config.yaml
n_layer: 16
n_head: 2
rope_base: 10000.0
qk_norm: true
bias: "none"
init_std_up: 0.04
warmup_steps: 307
decay_fraction: 0.698
final_lr_fraction: 0.05
steps: 4268
dataset: "wikipedia_en"
MLP neurons of a small language model. Each row is named by its layer, matrix (gate and up: input weights; down: output weights) and neuron, and shows model dimensions 0-127. Each number is 128 + 32 x the weight over its row's rms, rounded and kept within 0 to 255. Numbers have three digits each. A neuron's up and down rows have the sign that makes its largest values positive.
After each neuron's rows, "fires in" lists the words (lower case) most often at its 100 highest values on Wikipedia text that the model never trained on.

L5.gate722:136112138133113169123144201098158122079148146184098136113135118120092144193141112141092198111101163154107123161147150122136111144090122138170094086105171125132160160124114156121099146170072137088121194133104144123073141114080112143075087112165136157134157099090091154200161185117142167165144127078140177080098143171052058172103143107138188198132094145156172139069120141114106146122122
L5.up722:147124083174112107122110124157143125148129090080202125103106087155111138122132112064132136122138062081110092175146164146149165145169150151125179099114148149173128056130122105090154165116130158169159145205142109123128139123123101075108130082130090227098115221139085096141136144105108122110098142148158155211122180094115121118078111091140161140136158116154169128099087139154159152128115
L5.down722:155124163135165176141116117160172079149154204151162113108068094123099150171108082178145125080098142126141103166132145119084180125168134136158169145078174096148168158164103152087131113135162164091173106092100087133107109154151077126177087182142168153135166164138161150131158123129148043161113169128120176138121076128125089166096070081189077137079137084111138114076135098130122086114143
fires in: "in", "to", "championships", "elvis"

L7.gate372:187129121144160088084130206185089118090155150108079125080138101153048095189115179123145137152139173136089139075159168149120094150139103157116117162114166156105154106122136152097074139176164126109115173109096127135129136173105123125169102184178157183146122097074124108149099104116099105145095169148109133150099133153135099108090136160117135134103140089128113149116091159116102074113112
L7.up372:145105175178113136139106188123157111135115134148111136136120115155116118179176143199116108147141110092180152126091093158133187153111119116092178153185153154145170118137134119124086149135092154148139164160061126124112160173101144128138102106060139131128148123114143129128131185127108107142155131114129113149129151137132051174139179128118141110137025121086175107156115127091115138151228
L7.down372:145146126114126111146114130141135110114080050157122147082124130132158136172136106184176135142112117107079119123050127132157135197086173123079139160255131141081114138173090096147126128147134150097121166163067116157120110109144170151131127098097163087111151120175103157077097131129096130120140126085143126117115083115107168150046179110131131134141134153152146144127076107092108099096177
fires in: "to"

L12.gate152:148091174186127131129113114162102161152109131123163114106108109148128128099162122093117150125124155157167119159158052185100118148137135157134130171151137099115121099120143197126156163116103161109168130136088117099153108173090094092153113123069121128109167177179104113183123107135140085091113157111175103220182144129163162112156154209120054174127165179174115131168125091107103144120126
L12.up152:093099113146167184083129116102125158185140160107101083112117153098201093066088124154124133145109163103153190100131100190167115146145083126078147129166127127199176139129136121101135093129130127123167107101096198114138149196142068138225090113106149144118109141115090118098149130192119143137195100091109134110140126128110127163129098120121147132163104164112165113112153114137149114139143
L12.down152:066154135154150152172175155162081082116179123097100119159141123176121161135187153118104071148138087145119110117116181112104165133143139139102108175105115149121076095070090138098114171138124152172096042173145128089125180090227120086077141198131121143117152141153174137101104145131099089116140160131120131115115124117123158115098148134178056104068166108134116175091085119140108100148093
fires in: "the", "as", "of", "became", "he", "alexander"

L5.gate417:159137173106126094103238161122164123146174135089137162134128142095095148087158059110161154105070060181119135140107137074096170114165104119129138088137157162163124128169088088119141120154115110149182160132104098139143079117104097127145114171170143088151106076123105153132141110115103163167107158093156152116080160114157101069137176186098177166147155161123158117115084122180170148119143
L5.up417:171077119171133152178053103114102139107097074154111110073121191097161139093117113155101120125080140139158140159142080167078122152124089067128153060120096086119150080168080133128093118115106143092120185112170085154160168141108171151125162126067163071128168116094109160097150087122082062159083091153100144119119104079076136168088152156133117137199137144184120073151147110079129086130155
L5.down417:123085154163119121107113156174125132099088102098157102162146137104176142109156106131102169139114177152130176144126153185087120138090085105126104121212130122105100123092170090099099088106197158153125155164121130092073160139141155132130156140110149066104076066155128174130147131161139162160128108153130121048086178157093171097136079153171084097164121126147130173139166147091080134061203
fires in: "would", "will", "him", "his", "must"

L7.gate615:137134127143113056125161106135190127080100161153093124130181060094120142129078160129182067120119098155190038161115167107106119140130095159170154108057124148166135097112109114142053090165112163107074148169134137137112133116130112173060143147091134140046161108152134157131156149129186157089125131208148153076127146144082126122146138159138119145155118112123139113143096139119111159161196
L7.up615:170095127057114110110113155164114109144139127112105178107103123101095137123131162133065130202095155157095154154105201164140138106083112126080147117135149120154096058071117100077144079124086125100139107134140170123118130166121109150119139154121094083117135124144144130147123137122159118129122127141090152143113146107117143115183178126160053154117155088130207123121135121128048089158121
L7.down615:179121132130133116072116147090122170121112150127183116127142042101151127204140122205121135141114107194150081131097148136121093114100066120162111109070170138131159085160148097110084124137125158111081163165176107122131102150123142135124124110088110147085158076072104092129160105105133119034147102129088147128138160090094157101138203162138138111170168085096159153149149103114115100108126
fires in: "top", "than", "of", "number", "to"

L2.gate332:127127124165176094126137199200187107103152104130130134101135147122153153179123142056126130142123154167169139141173147134101117119158170144113094159102122191113154128158148173149103110136118059100091191160145148147192161116123082113144091150138128125167147094175121122137143181130100124179138191121089134154149126129109081088108118103136118124160159187131133082114053142130118158155089
L2.up332:067083111127169170159112148083199113188126140076120098085197092136187069119091140120195141168107115112126154111123152092143139117124155138092136148139112129159115128076094134138130097069158111131123137148175125102141137119140128162116210115104114108160151139106139152158089180116159155162166088095131140179142144144072047144155151145194110161116154157087156052131100164142161129118103
L2.down332:149115128165110087121078082140106117192140131137125122201158104134101180133094096121119157084122146074114081080189042084110159133162087166072146142135128132082143111094136093131154125123144126096133114071119127149143136122135142125119103134089105112154150121125121155133129099114137091152159139094071153164154057129162055162120114131095094112073119104097107159165169154141080105112220
fires in: "0", "to", "franklyn"

L5.gate64:132152183141142119123125125160154107120122177152080146166121139095083136105144109184114114185118112161141126154157128157144113118210175189121128112158123133131156107169192121171097101114118175075105184148116179148126141091141104143057107156151099139202152109119128120156112083123104102145133109073100158158128100089113157117107139167070113161142133143139080114156129127176194052165121
L5.up64:106120092134181103092152142073112099113159123106088143056152118171083163126165113138120150154083113174192150173078114134144113151083135107167147095095145159144142120121131162075132159067092162141072111130112103169115129140090097133143192151112120127156166106152148148157143127163140110136112120155136188084189089100108083138101138126104149167103187097064163106140100101158101114092140
L5.down64:098133115178164099114074120139076108077104079160124126144080147119136110120094093119197117078136113098096138133159183136115150131092172118081122153225115114114135137110106146184150087156126125080120128155118139146116116181137157101155143148125152098097198166120118133142105130150101102171166114160121132100136000116118102125162138146081149083190141169190071097137120102156122125089159
fires in: "against", "to", "for", "by", "of", "with"

L8.gate73:149109156139188100143174136111119092159095154115079158138128086128139123146163138180101093131108082154142184186110138157201136146098156142110108125114158151075104115132125127148162130111152114083159214171100120083075183062136133146148101149096083112085084102183135105153129189184113149091099124152127117118134146112100125116173098166182100151065151162062120100097141116153143133144156
L8.up73:052147116162118099132147102135046198161139119106111157122173124139144132070086119146182067155152131141151145150167077099113088094179147079128125166125111126137146136111113129121140172141148149191110117066041117135137161148101176083131128142191126064104151142114096136212133104129139119180147176118163148131138117117116073154091134159126129142172093099136091114111133085123112093119156
L8.down73:117127156105157084135151068127119101176105117134107146143136113069129121159183135141160098115049050147211143134168162139115118137099106138114158121179170142152086104136110113143140103117096135196142087057113134122097151147107146134128063120164149134091147124138175107145175115094068133142142179116198087123212025162136123147155136197148184139109064080104094077106140091108147118146129
fires in: "of", "in", "to", "from", "her"

L2.gate745:158152113129119067077158135130089131130143172068088107149149139119077206175143157133153139102091139131126129124149194128176145137081157183180129106134147130148108105152126083144110103166165148025109174165062046142103162082142141152149159151181171145138132169114140120101180079127121170156129172167106124139105113100133146157160154137094128133088097176129102120182144196155125103115126
L2.up745:120144201170144123165141131088117066111102098117134147124071174153171158114157150098089154151078108089094183091110122136195200141113093183099126163137129107116108072127143141121138114086100103101127183158149155125132159142143108118120013136070156092140188116131158103161127122122064138105179107164123082153180177102138119168154160104098117150130091159162172114128184121164128154160146
L2.down745:135144122150130174156114166161118119083138158158104165119147179143162162127191102146167162190140137154166074145092126108144088180138170129089167111203082075165080119111168129089086093112111133104121145122130082120088133141168154141154168096087100112088136107132173096126156125104108150146136140138077024076125067096156090115093101128075150079103137159180107143159119132132124087199136
fires in: "station", "to", "wickets"

L8.gate601:180108163110099186109195154102117132089090113076090111145190093101081150100171077142083146142102112125123099157105175178095116112142120120185103101111123166204095065139159160116172094134114147124122197054184121108126051159151119064146142124145119157146121174171166081184151147202124135113148131090097116127153108107167123080109164122081100163134115080081112134098165114133073159151112
L8.up601:155128097117085105112097117113136109175109099106146108110127143124133147128160140178117114048111103132075139132131136095168097166103059101133180043146157167128125139112104142074088152115078142173105163079119136122118105175133103104139177094092114028109188156100118138090172105148126192234158127128110178131047130101111102124134167169109094118134130094095179157125156122093125129135145
L8.down601:111093092087075117132131150119133162134178147130099116109212183097127108090112112084162155114138098128134130110121110123186128151144097100122197087230115152077099138114099123171146128159111134044112113088112077091211133148150089050130172066102114120122125125128129109120094145141140124160138109131134132142108051112102129096147123098084110148161116115128128078053140146098119177137139
fires in: "as", "considered", "it", "s", "for", "re"

L9.gate675:145042098157088077124136177131104111153145119067081089098103127097055051102068159110121140154109114175217140138145173130115161114140063053138145130127120104130085146108146063163098132152134135150120135096091122120156137081173201118174116184075137118126111095091172188159076114113131164131137063136092077111127104127172110126178147165146136118128104132120161116081133197138151116137155
L9.up675:066121092156096146089128124105090136165182124160090038104143134114166142114125105124173127112216076153133088155156083142107148131146123119139155109154146138077053057091124130132076069142138157118120128119098179176178126136133126183156104098081093133154129174140126134109078099111147176088109162172089120179143133145128151098178135143166105133098109056143101127124116140112102107147165
L9.down675:127165146103101124100157099132165148086169073174143131147133097181183186127119088172125106113126180139128107129098108150111140098141203143100098153154141133094140117103114157175143136189105172119130182127149129186155127159104118138111159097095110173138133136154096136083161119094152152173130145105141102086113018127111121123091130095112117117087127169181036108172113074139158173167123
fires in: "can", "may", "should", "might"

L7.gate744:120134088127127154127129151150076093129093135154120081111176118121073105140113172169108119134178151096142158130121120155083161120133089179167127103107136149139133173083108129067207183077092080127129164070158098079093121146116100137078187094147138149158128172203138174101160117147101106083127115148140153136115168136096168156077113140073086106112078174153109118152090101138164148115135
L7.up744:109096135134123099115099072153173110172082152164153092207092129199108156130103095131137083133172084159102120122062149135159172141150122144129145105096167084138135132126158222156158131122156131159131186099107190138084123124075099140175122108137119110143147091157112113149160114134126179106139119119116130058126097153075111161141154137103146107103115131122105106052161134178153102115082
L7.down744:110154091104101064078139170112091155076098117186095077094134113108096120140101110140137132141195136152093108114118145109207059150152121139107106110074147116102147137172106119091108058143155141109144128117123179143083198144137088108154143108116143115116101137104095066121126178068112098140142149177125138085151148118104114041168155147145117128130087136120138092168148193093188106076091
fires in: "that", "because"

L7.gate33:139137159110130106109152172121156167141088209172089093155150128166110116141087102148151195046117102178101162115109127114144133132120066133148146098114160137106131126143072113102158101115134168166180138166115102103110207101174101064117106124153141111139114113102147137125132100121126145208179200124105121078172152093152132078156135154103088226124139168101133115130141165142092095178195
L7.up33:154138155127090102154142102099113170126124189129124109193160140125155062095125166121144163037171111205065121093094141144126136154132043129122121159161138137150153126105103131106133099168141088131129108134187145146103203153127120152130150053109171111154115144122109189080106119120126059137133164134094138114163125126122183073105161198132156127118148116123114105156102190179076136144220
L7.down33:104137123163136127166147099149067092092146094108170080182148153123189076106095159154128093138145163080102082112121121204146116177111155158121100173161117113145129201102126162141077129161144108095066129113166155127138100105112117255149139121077181145138082153112112149107135121102158105113110101177093167135075123157112133171051115168202133111155161124151122080122120126116126083123141
fires in: "would", "will", "apollo", "penicillin", "frederik", "willd"

L2.gate633:135086148114148113113108208161129155134174204132106145129167141115130189063127142207175114141085097140149107158127157177135140137113146143112188087148197113107088156132144113137100128143129159112120130122082065144127112071091098090074124180117164148200092142127120098125115059114107171071147098046104125127111143115122095135143111132060155117126090119120153077120117127116116122189147
L2.up633:156124115130122140116146138125121106078121129112098175072179151182120134170099126120150099046121124142130125131131176141175108113108131089109130110115113164085154096163122175082129120100114157118185124088126138166187091083131132084081174080120134094094129086104109075139117075117167124179087133115176073165102092078075126143165170109145137123094096133145156196114167165164161112185099
L2.down633:142146104124135156177145216162152155125113199144146169062127101114122125068071199100128137157151084100162098095123185185153086175147146138162119094120144179085148121118142163127134135149179118110132154071135129115099115113146089124089146107095184095176066137138109058096175127123147072119160148129109090097146149111129191120104178134158100158081082085119143109120144144120089116129189
fires in: "it", "synonyms", "history"

L5.gate449:128133146094167099120105180125174150158149154149132115093171117077112166188166067126045098099176150154092119156162124114144126120096144113143156126084136127120128185128045127072102164107123129153102134109058084082107126119134106119177153140104193152134059137137129153174191134102137160114101152148135105104107170164163074147142117141086144154136156116138147128134073186114103112113173
L5.up449:137104157117148091159173134112148168150129151129123203115109146115146112099126153113097102116110127113146126130144128131127118090138173191159173142162155174118142145194164160137184117095095137200131192092125131069067100111120100110121149138206143119162114057130119151127177108148100148066080111162140177089130141108138206139123108167188099147139121145176119070105113187106124144172113
L5.down449:101100117101131077110153170149102091181074068185159122136118141129075132125176139119094099113088186108074129118123182136151136127146121105102197097160138114170112148146091147129107126110164072119127190090097160099131196122166135088144146093129125117149085110126115163177120115127101134120095114093084140139141147125168169128159107141165121138101051102207102110145160123172131166145132
fires in: "that", "reservoir", "who", "these"

L11.gate537:092221129178134167137132124099166140114174079091145099060184136170138139108110108207125118131172141151126067119143112137140172093145109096098088114094103091174151089109127126157132164187103143179137131137102133118130172134110140150103056161135139098116097078111155144136106137164108188139116161149099102145155163134108144100148103155160072175144125129144108138137073197077101127083053
L11.up537:108133114091138122211128128115108135083095080130106067145142096138112041119090179166155103131170141122104179184149110092162081084100148141141090116112119152079150083099126070120107134181114126086133125091142128110117156132161140154061109105072100151066122103117181066134158177151113103107156130170100145102142168115054153079124127170142100119165133105134164162185116146157116063140072
L11.down537:133110095150111167156146173155145157111138188128134091122130116098094137133127147117157152128116143126148094152079127097118153167147129170134124152163173087169147128134129103100080147097143129151100063113148115147124139133133142153138156156158128122118140123138094060087132107130099093159051125129116094156044149076094125086121083157108086166189050167157091115134156178080075151118109
fires in: "of", "part", "first"

L2.gate641:133149112149127112141141103154095125143126140163062150142144158164130076107145113107162148130130150095207101131114059168120097118112133137146100149075134128183081157085120184070125220113131156124028124169103122113165149093081104130130128114179179184172138146129204133119161100114135154132103104100111122085138098084079150151111098132046121184143062116115122089092153102134136101120121
L2.up641:152097123169157102148116140134169149103137172121121158196163093136160128142069166097180168112124131161142098160078170142114185137153142161142133199148159112143133139138176192129146140141113112091092062134120161135146111104201102191148151114068134132086152125127140113107123148093099112154101124125169071124108137154140130089081106110184102165157187130120172152101127141115107111109174
L2.down641:116094133129125137152111171126148142162153195136101100122172137127100112162159134070122115098079142158123206110136112121168102123163101132108139130203129138156136175173127129117151123078134173147174093127123134128164083148185061133113142135131217088145110141081113070141136144137171168178180097120155089096098154176159180200131157120154161144109066139160197075135121117164140134179150
fires in: "it"

L2.gate542:117174184148113120110159088099136154116119100132093119111111131169151118078139151144177103148134124072121068115226120139130171137152086161166104117165110104151155150112091092163118126095122149082104087127118145110070134086063126181100142081114126092090142146126099091106134145141098144082147100131130091144132119097071151104162175133138132134153125082160129116110105150142098089165110
L2.up542:099120115088139127104121185112148150083145121116069136131141144093137137087147121139137180173116125136113085097172190040127154109152151091166177174117134178128085149132155172159131118220141136139109144134121161107104117122148145113144094127130111122130136051120100130094147111183141086142139164074098158167121141090095128129094117133127118118116114157144207120083180120122091116169164
L2.down542:111125161162108156173107108133131141175114164165149142113100135151125157187106128141138221129142102128083212110117118165103126119156099127111092142255104089128126120128130159090140112105124094139178150106133108151155133130120170069140143157156137127150137165087110112126111130106109061130089081164124105131086123093161127093132126129109132141096132181078083164140129132059129097108124
fires in: "the", "of", "tuberculosis"

L13.gate183:168165110167078126056158176141104125146159109125089062071176141118104132122187145082095147076157183102138131124123162102128148106163120139117142099131155164121134097141076169095122094171124171123191160099127093135107171048130121085125139124156096107170089078216051163101168199110095120115116167124153142091164153104068142079122153161083087120104163109154106160123118086134164116136162
L13.up183:121139123147092028107125115158100105135084084120085136131159122147105114148127155119157167134133152118104128154102134111161124157154145137075114190158159118144118161144130161070122150108133129047120141093132100179131127150081139155123177130117115148110151124156105185029093101129093048095118168108121147072120122150066081057107086110110122120121158153143158057143109073139137155130158
L13.down183:125193173129106106103135105130091194133063105148148106159146116107069094118171134113116130177156124142050183116116139130097106127131138109109162117235100101142108163140144113123097128113207142113181154112155187069155114134158145162164131088143104109154123141118087131135184077136150111124205204113104143085148142142102155146098096157165147094138099175127144177057141090085120190130121
fires in: "will", "this", "to", "would", "la", "that"

L9.gate583:092056145114076154143139128062118170099094120130121151091127149127101175163091156101117087084139129123169137072087177120158133113126177112161130069110153206159111171092095164131115156147088177151129149184069147122095098152096123137129183101129130120146121121103111114156147093138077122140123112084168134134099154106150108124145131115131171151150180140145166101124142134119115075170152
L9.up583:108164101176140150133114098128106137100147126093099070069134111147122202150118107126152119118148066160106157046102158140125128086152131162164096130127181185129044151110126153147136108120129134152101156168100105113080080105087151178134101142177107127181167135131131124165129134140061098145126066182111113151132158126196123136086154184141148140141136138146187126096165141100102164146084
L9.down583:117062129082134160156129132053131086079135122131113112127172119182073150121109096122111092155159094110116155146111095128124092142174115135092151096072149169138106152104116182130095138149156164132109120146117150088092113165076131165084170113139123155168156110100159109162187130169120049131122093148090167115115123150182123194072166165120142097128184100184116081129138158120139091126152
fires in: "at", "atoms", "atom", "aphasia"

L7.gate445:145120095172080120148119106159111134127107116146139126162139138140152072122108214185162098140094177215133156115131123143142134116127106088162109132080115094112107149153118099080171129135107165112093144128131110147121091090142116154158114135125098146088106152159161141160151087064165168145130100132110102129170150138163056062063212134100127143106152127120152154123139165179115134101151
L7.up445:150068152143131116085053131122106130171114144142127096139095128136086159112126137185107138143127126125167138070086088083106141099114169139157084133082090162139147177110123174133114145083082122104089137065090100117124116110118126153119153153143148159148155140133122053157087121089177118196108163124151109158101127128153105087164135137088137128188100129066134137161203133070095070159184
L7.down445:148120125121150113116136068169138116161123088163091142206098114141110078075143185134093133132150129142111150164104161169117122075165121122164103118000129099137168119091127130116104178106104146098133110127096112156135082112109097163096164089149144086082145173117162071114157108138107187178128094105117124109114099166132132121091135151166138146135172147115096148129106149131137128057050
fires in: "born", "played", "solo", "midfielder", "hit"

L5.gate195:197114127149150119157136152141135099076105142106173134102133128099125108106192065192090054167109107183147140134112117177112175127089141115080084130101122132109153114117113121150106115193119217155136103143118161169158100146126127163103177113128118118076135124137081117173181101149128182211063144069088168130140132141070099179142076134131155162101132074092138152187045127142109172129130
L5.up195:113093161123142097096099128119155172117138103135129143172116114127049156163126136085149108151093143088116121059120058128170108124180139153145133114144112114123168057117155114113120135157075178131123135114126099095113114104139186183149112096077110143146150157163175079132205117143126110124118128098113157098164170078102072151152127066126185119131161116096150138120122112098169163170057
L5.down195:182119154101151117140122132126075109154107131112125167147105156094134140171138077136095114167158132133096117141146145144141097148144104158158112126244193105147154095101132123152168151171142130111092089109131107116105144053104124146136163072131145177144100146082154112173147106106101087215116121137081110103115109092050126148136163173095166123157070132166172116107137138067056148131135
fires in: "to", "from", "of", "in"

L11.gate1:120084069142169062145098154161145194208096104118104093130118106133140093154210162109141152141157136131130144148092073141151130147154085063105127094122171119090124152138078107097086198137084070122089139131070159073148079135139124115163100156180028121119116132124153074133092064154176123100163113096167110144151122092177094118125136164134101122183129121147156068161106126119136127133085
L11.up1:119147136148111200118172141143138148095127151156105079044143148115093109072186166118166164112136056115109175092111149121108119135138096197118141146131100076141127115140158099078133100116117149147128138097165121147166122133109098109150152117173152094164121117106167109099134143149134179098170076127146145113117137125074154162121085103097098122132155144153153110088116089123180005161137
L11.down1:105154139151159173102107111151162117097074142113140176044132144192149151145096116108123180146197128097103142097106132112134121154112143152131109157125106149130111134120111142151143113132111080156113155219170141163169144144183146103146085096131206120126070130098171160078131127177120058117150170106097170148182160146178121159127124121117151074159129091143120144122174112132122173115120
fires in: "he", "of", "she", "dartmouth"

L9.gate363:189077154137116140117186145125154153119109123155160142122116096095148103145131087155169131154109085173144046148123073147125140140102083190067153156181152200107180123123164092075062144150119139099130160139060169065186161097101144120151152177136161125127158128132112117108124136204156106121089119145115103107112100119111148151161130158075172143144137070142141187116145131074129134168124
L9.up363:128133193149127082154198135050128146119113133115075177069127198185183115142095177166182124136158127140110146169138148142112129142126149181058123118137149135149122119111164086141172112154101123101086148115136132180063159113171162146190162145179188129122121116142126148105096137131119125132076140141102120117182159065134092136089106167179131167170095153084103098127168157084126121129176
L9.down363:136109151127125132171144115133159072104197112161155141096109088174125153154150114172159153179113074112043156124111123177153103164098148067041124206229128145094110136135120114132148137170139170105155129159097106148184107143113130153099095092053123143119138110141111154084195143117099203128180160148133146130055109182112152141111163109105089105118091143181150141160141100090120125164169
fires in: "to", "of"

L7.gate682:085129109140128118154124159144124140108117112163143083134154107163169154093148102103154100148135110185112133206167181181110118082087134197099165118125114207071122107135125110092163073203137136183054127156118083123147191137210169092079138152104141130081077122079151097152120133071133158090174152082139104106134127129134085186131158164186128090132146110126108120164138121159181122176148
L7.up682:146142183124127151153153093122171144147127162075147135082123226084149160170088112207075157123145098107175124123087131092160111113077099128168137149143184119156107120125112094163096135108149167109071117142140071143073118123140147089185098189180088085152146126124089123155121199111124099142091181156084098106135097109144149136137093108132100153148140101158138102067108103121166074138093
L7.down682:134121120097102085096178126074123128151151122133129120157174103141049168167133142133153130159101067124184069150111151139136124123124116120164226071046142146090147139120173122111145105145083131122157141158139143124122139108138163174074098110104166189118110111079160135135203133099128155088122161068162133151145069161086107114156132157184130133182130104141130167148161130124124185202136
fires in: "of"

L7.gate116:137120097161128069131166158171034095110101110129173081101114194082130147174104169081140150143098157158160130143104128115171144104136109057110102122125197131134067088150196122115090081124145136084144091106146134130164173165165144122133145183076186143142134103141169168168117115092160126141138110152128133176123150166092160153152133148077094105121139143164097119163192154142160121158167
L7.up116:093102107078131123088112105178125102198140140150137139086162134112183114150152119138111135160118192165106140136117166148084093170193119033092118196129160139134122115101133117109100132185105110045101136124090149179144168131121171077143098100164119176102175119151089089045116126095191170064152139147155092168076169123106158104154109102152208146117035154118142120133152091145140080081114
L7.down116:144120127092104117152136124071190251121129160132082137137177085202111074102155146156152126148133125120129100161128141114080111121093091120113151147194098142116142139140108148178153165133190081116166164136132143139124096093071136111101133076107087148102122133165136106110142115142116155175109134093116212099111094101106108067123122081134112186121190118090116112133025116084133192102135
fires in: "can", "may"

L12.gate634:132074143097165132121124135103149107132114133167092158106165176182119102145160152118057099126125118164126102166083066156104141152171130133053091145092105142189154125176118172156129090146154153094150205123153133161156130097158118123128076174107100115157157115184178167108092090172156151123121217078107132150137119123146161141129165151139146122156148114105090127151074106169139121152105
L12.up634:113148147144126141121121171126169095131129097114140154114076113112133126084155083099119128159111104105158144169082117130182160138106122114113202197156164092142174196120128123157160106114156156105082106053093100089107096137132102158145144175159092053109166121124129125135171104177151106147158207136129135157119090094151125166115112152089170086216062115145102144164154157061114080135159
L12.down634:155127116197101153112109174124127138121145079123110147129120125136137130118115109142121131091139104124152138151107161131154149135153154117137124127255140108135144134139157090158157125115124146107154086146064146125154096154167154117143143145114116094128165136141128113117171078074153114169130168115096141118144000126143063134118108160060149138108121092124149108168185143100121102085135
fires in: "to", "with", "that", "than", "for", "behind"

L2.gate445:122156144106149099137162117148160112100142126145126104156183108118188177121090190081126111139124130104128106168137172165176108065109188163171107167097156202116138106118114113121100114116163115115114139168120202211203176115137084167106176147121161132132100137130115131139120147042154109176110153116204143129152078183151095176150099143082160161078161188084107135086112141148142101083103
L2.up445:156130102133077131064157125120169080152127118161080114164107086150120091091155131190109102118132125135132086154133125079118129168160137127144171107088089162154115131118092133141139109137147166099069139128097175127143187142178090024100179143121109126161178122146123100139158173079116163057162098110152091085098177161167132062114150095070160178122099137124144095104098173144179154075094
L2.down445:101148116118135095123107138153202116169152155150101144068108137096080141156183095135166180087121121091095087120158184086142139108111146180120165151218177134072140059152186168139087116130157215112128072175118165143082111110116184144117098079136079114080121091131105114156122119164115108153129123130114127145127099154119156190183200111159123143105151162159132100170118116117116160116138
fires in: "to", "by", "stress"

L12.gate605:133161097127126152133152149182189072206112056111101161148117149165145116118189120118133141144128086122143124106131142181172106127152154101138138141111125153147136162162077147115126110066093162128121099109183123086174080078155157142176135180089147202120139170125102136100200182170157088076135171092162115193166131168135122114145160154052150137099160120122111129094080168127177146118109
L12.up605:163101150101159179129097177135155123125094161099187129113097114107164098149151134118133119111109184109101142103106166234079132129169156171152127087122151149126150155067052127152086117167124096137149171134116166153124106071129177108088140158167123149160142126186137074095159128097141164112092120122130126088131092096123153098145162073142140086148133090100177116181134126182161121110112
L12.down605:090105111127213136132125126141181107091169101191166171083108129075140115125137079164087081094146164109130070144156170053168042113128121125089157072052135138113186085144132122094124115144158090135160090119072135149120104102079131115116140143076091102095099105150110083151081091145158121105099154175135109159111140163132101145128097112131140092133173158064105071142112160105138133135148
fires in: "however", "as", "because", "if", "though", "where"

L2.gate63:128127128137126126100098174140136128134133137127107129018128197136108127106144126153133150164128144086146125137127166139141102120134133126136114133115139149104066144096184156117152208116134163164120178170128153176165072140111137116125144129201164123164110080146135109157112107073096118146107119170104137123144173118170118080072194105093127112096163132092160162162151112126159166048103
L2.up63:116123179155090128146175166187151146068187093146088124133099131081175118157100170119087077183188099131179137124146077123111151164094130145094176163133161108162165093109109093179144111184144136166080180114110088132135130122203152138092112169151094163162153116145125154089108067152129101083105124138092058177124124186124095152160143080131163100149098124180143134077118115150094166125101
L2.down63:098095126109120119114097135104104096105160088163120155102111124127120109162108137149110105110106181121147104119126157128140112164114151101110146137255128129090101101140097063132181158123102102160130097172084120088124142108145124075059036149112121082177059137106104128042101109170111129093109100068135104087113145087112106186148162114113158093124102152126100178109170141098100149115141
fires in: "to"

L2.gate465:172089121101087156102133141167119151084119163135070116142047152112171151132183087131154159148133148171124099072134131124192175122164151132093049167118138140123153091183128110084100145167112126109128151151087116131216127090109123137092090146095211131154128133094132110095110178135052185171090112154161130076125153100137125149122121165066150118129101122180088155082133166133132172099098
L2.up465:132127153111063180123138158091162128141059133167049159162088151120098116165134091148117160148086108207112152144145083157072162190112073125106153133163108131129107099106079111136139117189145165124120149177140088092121120122101111138134131102138119140116148111099111071114113090125144187122162155136121120076087077233136126169121130126130107137082098162118147079097164182121142161097151
L2.down465:146129099108061086047102142085132108151132061149159133119150109160112124136150094193131105089109108112100143107067171121129077129149155134066174144233211188125122147140149173170162075108120132157095136139142070114134134117148139105172178114129072141101089126136169121097124066122134108094137064091082115114110113166189105135101113135111075154109181127176211112086101119183137116076127
fires in: "to", "wikiversity", "which", "enemies"

L2.gate606:095138126151109086082148098142133173082076128129164115134087114094162137165139138128114090110102090116171107135145132165141094149060143127115113111105123077089100115146133115086138134124093146099172164094115112190130151087116183085085151136061108152107096096139148129127149186136095160098117140148102154119209059162129158161038131110112163089119086113103034086144161155159161145103155
L2.up606:085084115116130116171115083131111113075171181103085145186095075128125109106119136106135127114179146128104110130093069149115141118121163202109109124151158091115173100133131133097138144116083114084134120135078138136184160167056120162202107103104131101091117142116110112125167145181148168166091101213149115095117133148083090171106143114119143120149133112130168129148209081201110143115069
L2.down606:135097108174133117104123079162100174163182136139141121134170189117180157104147149157122152059082110118139108100137049111152101155091169129075140114070156134072160110130107146139090134121099117148107110114154133205146192156081141094143107129111039159083108114147139134122116163130143130153116139192116099159137060119077162119169160136118146161099126103071163102098099191124133094174100
fires in: "of", "that", "understanding"